Part of a small language model's weights.
Size: 12 layers, 8 heads of 64, MLP 2560 GELU.
Architecture: tied embeddings, capped logits.
Training: a variant of Adam for these matrices, 530M tokens.
MLP neurons of a small language model. Each row is named by its layer, matrix (up: input weights) and neuron, and shows model dimensions 16-79. Each number is 128 + 24 x the weight over its row's rms, rounded and kept within 0 to 255.
A block is one neuron, or neurons of one layer that tend to fire together. After each block is what it responds to, as a language model described it from the Wikipedia text at the highest values.

L7.up808 [145 146 151 136 143 120 144  98 135 143 114 162 129  92 174 102 134  90 101 112  89 152  74 168 101 122 120 117 105 109 114 166 104 137 143 201 134 117 112 121 120 151 120 145 132 158 174 132 166 140 144 110 110 143 151 107  67 130 119 120 147 118 111 145]
L7.up1170 [132 121 132 117 115 135  90 144 105  79 110 164 140 110 149 136 120  94 131 152 125 129  79  98 152  67 108 112 131 142 152  93 128 115 129 156 158 135 120 113 127 169 155 139 109  84 172 111 115 116 114 170 169 149 114 130 113 140 142 135 137 170 141 116]
L7.up1834 [101  95  87 141  93 129 131 110 119 135 165 155 154 118 123  78 142 151 110 112  76  68  99 136 110  89 152 135 130 123 123 133 150 130 179 167 160 124 136 129 103 135 141 163 108 143 170 137 155 102 154 134 104 143 111 111  86 118 162 121 121 150 136 120]
L7.up2326 [147 165  80 112 133 135  92  89  98 109 158 141 108 124 120 146 111 139 132 144 103 131 106 113 133 113 146 126 116 103 131 131 110 110 134 159 110 114 121 139 119 146 110 148 146 160 142 111 117  85 129 172 110  95 125 109 113 136 116  91 116 114 104 134]
Description: Mid-word technical fragments. Middle or final subword pieces inside long technical words, mostly chemical, biochemical and scientific names, such as steroid, eicosanoid, tyrosine, hydrazine, interleukin.

L3.up322 [ 78 145  84  78 174 139 137 134 120 133 153 128  80 145 170 100  99 118 118 149 108 116 152 125 116 139 147 132 155 137 129 134 174 143 124 145 130  85 155 125 156 152 112  99 119 101 152 142 121 127 101 141 130 140 130 117 127 100 124 171 156  92 160 147]
Description: Clause-opening connectives. Words that open a subordinate or relative clause after a noun phrase or comma, mainly that, which, where, who, when; also However/Although.

L8.up1407 [ 52 106 112 147 167 146 122 171  89 107 102 133 182 155 162  93 115 141 110 130 151  87 155 136 133 136 127  76 116 137 102 109 156 124 130 131 108 131 145 102 114  75 120 145 130 150 129 162 160 165 139 101 139 143 112  92 165 126  95 129 119 162 143 153]
L8.up1470 [121 136 108 151 157 152 103 134 102 122 106 156 101 179 146 138 103 132 147 115 102 120  90 144 123 134 112  90 122 124 114  99 133  98 127 132 168 131 171 124 123 138 155 157  76 169 158 135 121 153 152 139 135  94 124  75 171 145  72 178 103 159 119 134]
L8.up1473 [ 84 113 125 157 142 145 116 127  98 123  86 144 127 155 152 125  98 144 123  82 107 103 150 152 102 145 101  98 119 147 128  68 152 149 136 138 104 100 154 102 152 145 151 115 126 185 134 164 136 127  93  93 114 104 136  92 158 141 108 164 107 151 129 167]
L8.up2109 [ 85 103 108 127 150 151 116 144  80  66  87 127 119 150 145 122 128 123 129 106 161  83 149 157 130 152 132  92 100 129 124 117 124 120 119 134 108 132 134 120 133 110 150 179 104 151 127 188 159 149  97  83 126 151 130 107 175 126 133 134 117 161 165 175]
Description: Plural subject before verb. Last token of a plural subject phrase just before its verb, e.g. they, these reports, stone lanterns, tendons, followed by are/were/have.

L3.up2371 [ 82 128 102  82 150  96 127 161 112  98 121 115 144 168  87 127 130 142 111 160 164 146  77 164 157 154 158 125 128 162 146 131 108 148 118 100 135 156 150 174 144 136 148 135 131 131 127 141 120 136 118 176 123 131 123 106 120 105 160 123 157 116 117 168]
Description: Proper-name opening fragments. Word-piece tokens starting an unfamiliar proper name, mostly surnames, often in lists and tables: Gor(bachev), Bond(arevskiy), Baz(elak), Og(den).

L3.up1444 [111 142 139 118 107 120 120  99 105 111  75 137  96 142 141 137 116  88 155 103 128 124 126 145 167 151 140 127 137  90  83 129 128 125 136 151 133 123 122 172 113 126 117 165  97 117 164 138  74  94 156 116 114  95 131 176  93 167 115 126 125 115 122 124]
Description: End of repeated names. The final piece of a multi-token name or term repeated from a heading or earlier text, just before is, was or a comma: Bombad-il, O-181-2, Gilteritin-ib.

L3.up642 [123 134 114 162 182 111 138 165 115 138 129 120 136 107 123 130 109  93 118 169 142 171 141 130 117 139 103 140 110 148 128 117 144 157 135 105 135 153 186 107 114 108 139  89 132 125 111  85  71 144 142 175 132 161 127 143 133 102 102 143 135 201 113 120]
Description: Pre-verb infinitive and modal slot. Words just before a bare verb: infinitive "to" after verbs like sought, continues, unable; modals may, must; not/n't; also some table digits and separators.

L3.up635 [141 112  59 182 102 109  91 104 125 128 156 163 163  91 145 142 157  97 122 175  84 112  69 102 124 119 120 132 106 142 144 111 118 126 168 150 166 128 114 137 163 131 141 160  69 154 148 168 108 113 136  95 159 162 106 153  93 145 139 158 135 131 111 144]
Description: Chemical word pieces, digits. Mid-word pieces of technical terms, mostly chemical (ine, ide, hydro, oil, gen), plus single digits inside numbers like x86 or 450.

L7.up88 [137 141 119 134 126 125 123 136  98 142  89 166 106 145 155 106 133 164 133 124 159  67 146 107 152 132 165 126 120 135  97 102 130 117 134  97 145 130 106 135 129 133 154 124 116 115 135  98 113 149 136 140 122 152  78 111 115 138 135 162 131 143 141  98]
L7.up788 [122 133  97  97 146 122 144 125 130 145  82 120 145 115 159 107  84 131 133 106 169 138 156  90 156  79  86 110 124 113 133  76 138 132 156 159  89 151 123 113 136  83 156  89 124 117 149 122 120 120 155 173 142 145 136 132 129 148 109 133 156 127  95  88]
L7.up1422 [109 141 142  92  81 154 145 108  96 131  86 141 156 107 135  66 142 166  84 133 145 128 121 124  96 116 143  91 117 141  91  99 116 131 121 138 137 121 101 147 108 107 135 137 178 152 122 147 134  90 163 136 112 138 160 148 109 142 138 102 165 146 149 132]
L7.up1908 [115 103 114  76 145  84 112 165 105 138 134 113 138 148 111 133 161 115 111 103 136 155 155 130 155 134 133 155  99  88 130  94 146 149 142  91 145 140  99 117  99 120 126 122 102 108 114 110 114 119 157 149 123 162 164 146 132 121 133 106 123 120 131 140]
Description: Object of causative verbs. Last token of a noun, name or pronoun that is the direct object of verbs like allowed, forced, leaving, often before "to" (player, players, Dillon).

L7.up564 [164  96 106 106 165 142 131 148 164 156 138 121 135 117  96 147 146 141 123  98 111 106 121 164  84 144 120 142 146  77 131 180 124 116  99 173 111 139  88 156 162 152 142 114 133 106 100 101 104  99 130 137 104  91 131 151  92 182 183 180 181 120 132 158]
L7.up1095 [135 137 136 139 169 106 129 160  91 132 162  99 105 116 131 144 139 110 116 124 127 170 137 184 153 161 155 149 154 122  95 135 109 142 127 125 129 131 137 127  97 120  95 130 132 142 136 102  91 154 118 145 175 150 126 160 190 158 158 142 117 157 129 157]
L7.up1108 [123 123 135 116 104 146 145 128 143 120 148 126  86  74 150 125 148 168 117 143 149 123 118 149 125 157 116 151 126 112 124 204 120 115 130 160 140 118  90 126 147 153 112 127 166  96 144 106 114 144 156  85  90 170 140 147 127 178 170 130 150 130 118 131]
L7.up2344 [132  76 102 129 155 139 141 127 103 143 128 125 121 106 156 112  99 136 129 147 121 113 139 164 152 137 110 129 114 158 116 108 123 148 117 135 143 141 117 147 159 127 161 167 160 106 137 144 107 108 152 121 113 113 111 129  64 165 139 130  91 135 129 144]
Description: Japanese name fragments. Middle subword pieces inside personal names, mostly Japanese, in tables, lists and credits, e.g. Hiroy-uki, Mas-ak-atsu, Koiz-uka; also other foreign names.

L7.up258 [ 94 110 159 119 124 144 117 145 147 129 141 121 141 140 100 116 103 120  95 168 130  86 137 119 110 176 121 131 150  85 104 156 136 176 166 125  97 166 134 154 129  63 108 130 113 117 143 138 116 146 163 142 117 133 102  92 145 126 147 113 128 150  67  99]
L7.up292 [139 101 117  96 127 146 107 118 110 136 165 130 138 108 122 129 142 137  84 130 121  83 146 157 136 108  90 149 148 147 163 149 141 143 107 142  87  88 161 126 126  63  77 123 143 122 124  98  64 136 147 115 120 137 118 142 122 118 131 136 118 153 164 124]
L7.up956 [105 147 123 126 159 124 119 129 110 150 112 118 166 168 128 129 135  81  92 135  87 107 171 163 117 143  84 186 130 123 109  92  97 165 152 111  86  94 162 143 125  90 147 105 157  91 120 119  89 173 158 140 113 133 139 128 134 124 119 127 134 183 103  78]
L7.up1734 [110 119 136 154 142 103 118 150 113 168  99 128 156 130 173 114 170 102  85 139 154  98 158 135 113 112 143 120 155  96 103 124 100 144 146 115  98 143 132 107  82 100 124 100 132 128 162 150 132 125 135 131 161 159 108 142 142 120 121 126 138 120 123  74]
Description: Before a bare verb. Fires on words right before a base-form verb: infinitive to (continued to, first to), modals (could, may, would, should), and not, also, later.

L8.up1747 [139  99  96  89 148  89 119  92 119 140 137 120 114 112 134 130 125 113 116 146 127 152 129 129 148 104 118 130 147 128 103 113 117 167 149 125 153 134 127  80 121 121 142 133 103  90 143 139 125 163 131 148 139 150 119 113 123 123 102 136 137 162 145 102]
L8.up2219 [113 115  91 125 109 152 108 141  98 128 144 117 118 132 147 139 154  95 101 120  99 117  89 156 145  89 144 118 113 106 117  96 116 155 141 153 123 149 109 142 125 156 129 147 142 100 132 106 109 127 145 167 144 140 106 109 128 173 133 180 144 115  85 152]
L8.up2399 [156 129 117 125 145 153 123 131 145 158 167 151 134 115 130 116 124  69 127 123 121 154 107  99 136  96 150  94 125 131  94 155 145 108 186  98 135 130 156  83 162 121 128 119 107 105 148 148 118 152 164 131 126 147 105 153 152 105 133 148 124 119 120 145]
L8.up2416 [128 127 143 148 137 132 122 105 166 151 159 179  90 117 172 127 154 116 119 147 123 152 102 131 125 125  95 116  91  89 139 121 125 103 146 123 111 116 131  98 112 138 108 179 153 117 162 152 163 162 143 150 108 145 118 123  94 169 159  99 127 143  97  84]
Description: Chemical name fragments. Inner word pieces of chemical, biochemical and drug names, such as oid in hydroxysteroid, sulf, box in carboxamide, and oxy; weaker on scattered function words.

L8.up82 [131  96 105 101 117 124 123 156  92  99 105 146  93 130 154 130 117 108  73  86 130  90 172 144 138 102 162 124 138 140 110 105 124 172 178 131  98 136 124 139 124 119 157 140 141 140 160 123 119 131 138 128 117 151 128 106 146 119 139 142 111 156  66 109]
L8.up245 [ 96  95 153 116 139 108  84 126 112 145 123 142 180 163 113 112 111 116  90 112 141  78 127 152 141 121 133 118 162 155 107 127 157 138 103  96 102 132 159 105 138 139 120 118 155 137 114 123 112 140 150 104 127 135 106 143 113 140 135 140 115 171 143 128]
L8.up615 [127 150 130 124 163 128 111 186  95 125 113 136 165 123  93 124 133 135  76 167 141 109 155 121 163 144 121  96 154 100 158 140 121 110 126 106 116 129 138 113 101 137 151 130 134 139 135 142 105 154 137  90 135  86 107 146 126 114  99 136 124 127 150 103]
L8.up1176 [100 122 123 115 114  94 123 164  90 163 119 141 143 162 142 115 144 143  98 137 184 110 120 130 103 157 129 150 126 109 112 126 139 148 142 106 110 162 142 127 147 109 102 102 114 140 108 162 134 117 100 150 142  82 128 166 166 106 124 142 149 184 100 116]
Description: Pre-verb slot. Tokens just before an upcoming verb: infinitive to after forced, began, enable, plus modals and negation like would, must, not.

L7.up671 [131 109 110 120 110 156 132 111  99 178 112 145 148 126  73 108  86 136 105  85 106 106 111 148 110 121  87 119 117 111 119 118 160 141 110 109 126 125 131 121 160 125 175 137 128 122 132 144 144 148 112 147 157 104 123 130 163 114 117 132 154 125 143 175]
L7.up737 [ 83 122 108 153 142 146 122 113  75 120 106 126 145 161 133  87 149 157 116 115  86 108 118 139  81 123 136 108 140 119 127 115 130 105 111 119 131 121 160 117 136 103 127 161 144 108 158  92 146 119 153 114 110 121 140 116 151 112  94 185 128 161 105 141]
L7.up1753 [122 127 101 140 158 125 126 137  95 111 125 148  53 120 105  93 124 142  88 107 125 122 120  94 146 160 130 159 125 146 114 165 152 113 102 127 114 116 140 101 113 122 137 120 133  92  88 126  92 133 135 116 141 151 119 120 145 104 116 157 148 114 107 170]
L7.up2160 [156 130 128 161 100 148 153 117 111 131  79 149 135 129 122 106  85 135 136 103 139 130 120 156  90 163  96  95 120  97 133  81 117 131 120 132 151 115 138 164 158 103 147 171 123 105 152  93 152 152 139 118 125 102 178 136 150 112  82 149 116 139 112 149]
Description: Subject awaiting its verb. The last token of a clause's subject just before its main verb, such as a comma after an appositive, which, who, it, or a noun like toll.

L8.up568 [135 140  95 122 133 105 143 144  92 172  95 141 115 115 143 202 110 125 113 117 136 130 169 101 116 118 142 165 146  83 119  72 149 100 119 150 153 112  97 113 159 135 142 123 139  82 131 178 146 121 128 112 110 101 161 166 132 125 135 142 149  97 131 149]
L8.up601 [144 130 140  97 133 175 147 131 123 126 142 112 118 131  99 140 140 140 116 118 132 121 137 129 170 177 108 113 100  85 121 130 126 114 111 156 122 152 137 154 124 140 152 102 136 128 170 148 125 155 109  93 143 176 135 184 105 146 115 121 176 101 128  73]
L8.up1004 [130  84 113 138 108 144 112  80  93 122 152 128 110 150  96 147 135 142 106 114 107 164  84 108 112  81  87 140 135  96 121 127 124 105 120 137 131 161 122 129 126 143 100 138 102 144 160 167 115 106 127 141 138 158 140 135 135 129 125 148 132 108 144 120]
L8.up1785 [126 133 128 108 172 134 106 154  79 135 150 165 133 113 161 108 121 140 108  97 135 110  77 106  77  83 107 130 139  78 141 125 148 142 125 140 146 121 117 151 148 128 105 135 147 129 139 140 153 118 176  98 121 131 101 149 154 123 115 140 160 169 113 100]
Description: Name-start in lists. Opening tokens or early word pieces of proper names in lists and tables, often Spanish/Portuguese, e.g. Vicente Am(igo), Carla, Wang, CD (Castellón).

L8.up868 [ 80 117 109 158 130 147 135 105 136  86  88 125  96 151 140 108 109 123 144  87 167 124 109 161 124 133 147  89 144  94  95 131 187 127 122 142 116 117 119 162 162 130 149 110 110 135 171 160 175 125 125 146 175 132 141 121 162 122  99 156 162 159 104 104]
L8.up983 [ 63 108 132 129 118 115 118 124 127 111  93 121 191  93 128 117 119 141  58  90 158 106 103 151 111 182 140 116 107 123 103 148 111 117 125  94 141 124 195  80 131 103 140 130 139 146 127 162 119 117 126 115 157  95 148 129 180  86 110 153 122 146  96 145]
L8.up2268 [ 89 144 132 148 151 221 130  85  96 157 103 132 119 115 107  91 148 150 135  96 155  98 121  99 114 118 127 102 127  83 169  83  97 129  99 133 127 135  82 163 162 103 172 130 159  87 164 111 132 117 108 138 124 140 102  86 142 132 109 170 173 113  72 111]
L8.up2512 [112 126 129 109 148 125 101 114 105 113 113 141 172 153 120  80 194 130  86  73 127 136 131 123 125 167 114 128 164 132 110 108 128 127 131 142 126 113 117 151 165 105 137 158 145 136 155 109 160 131 125 106  97 120 161 139 113 150  82 157 132 130  90 138]
Description: Subject-noun-phrase end before verb. The last token of a sentence or clause subject, just before its main verb: pronouns (he, who, they), name endings (Gavin, Shirai), nouns (hotel, authorities).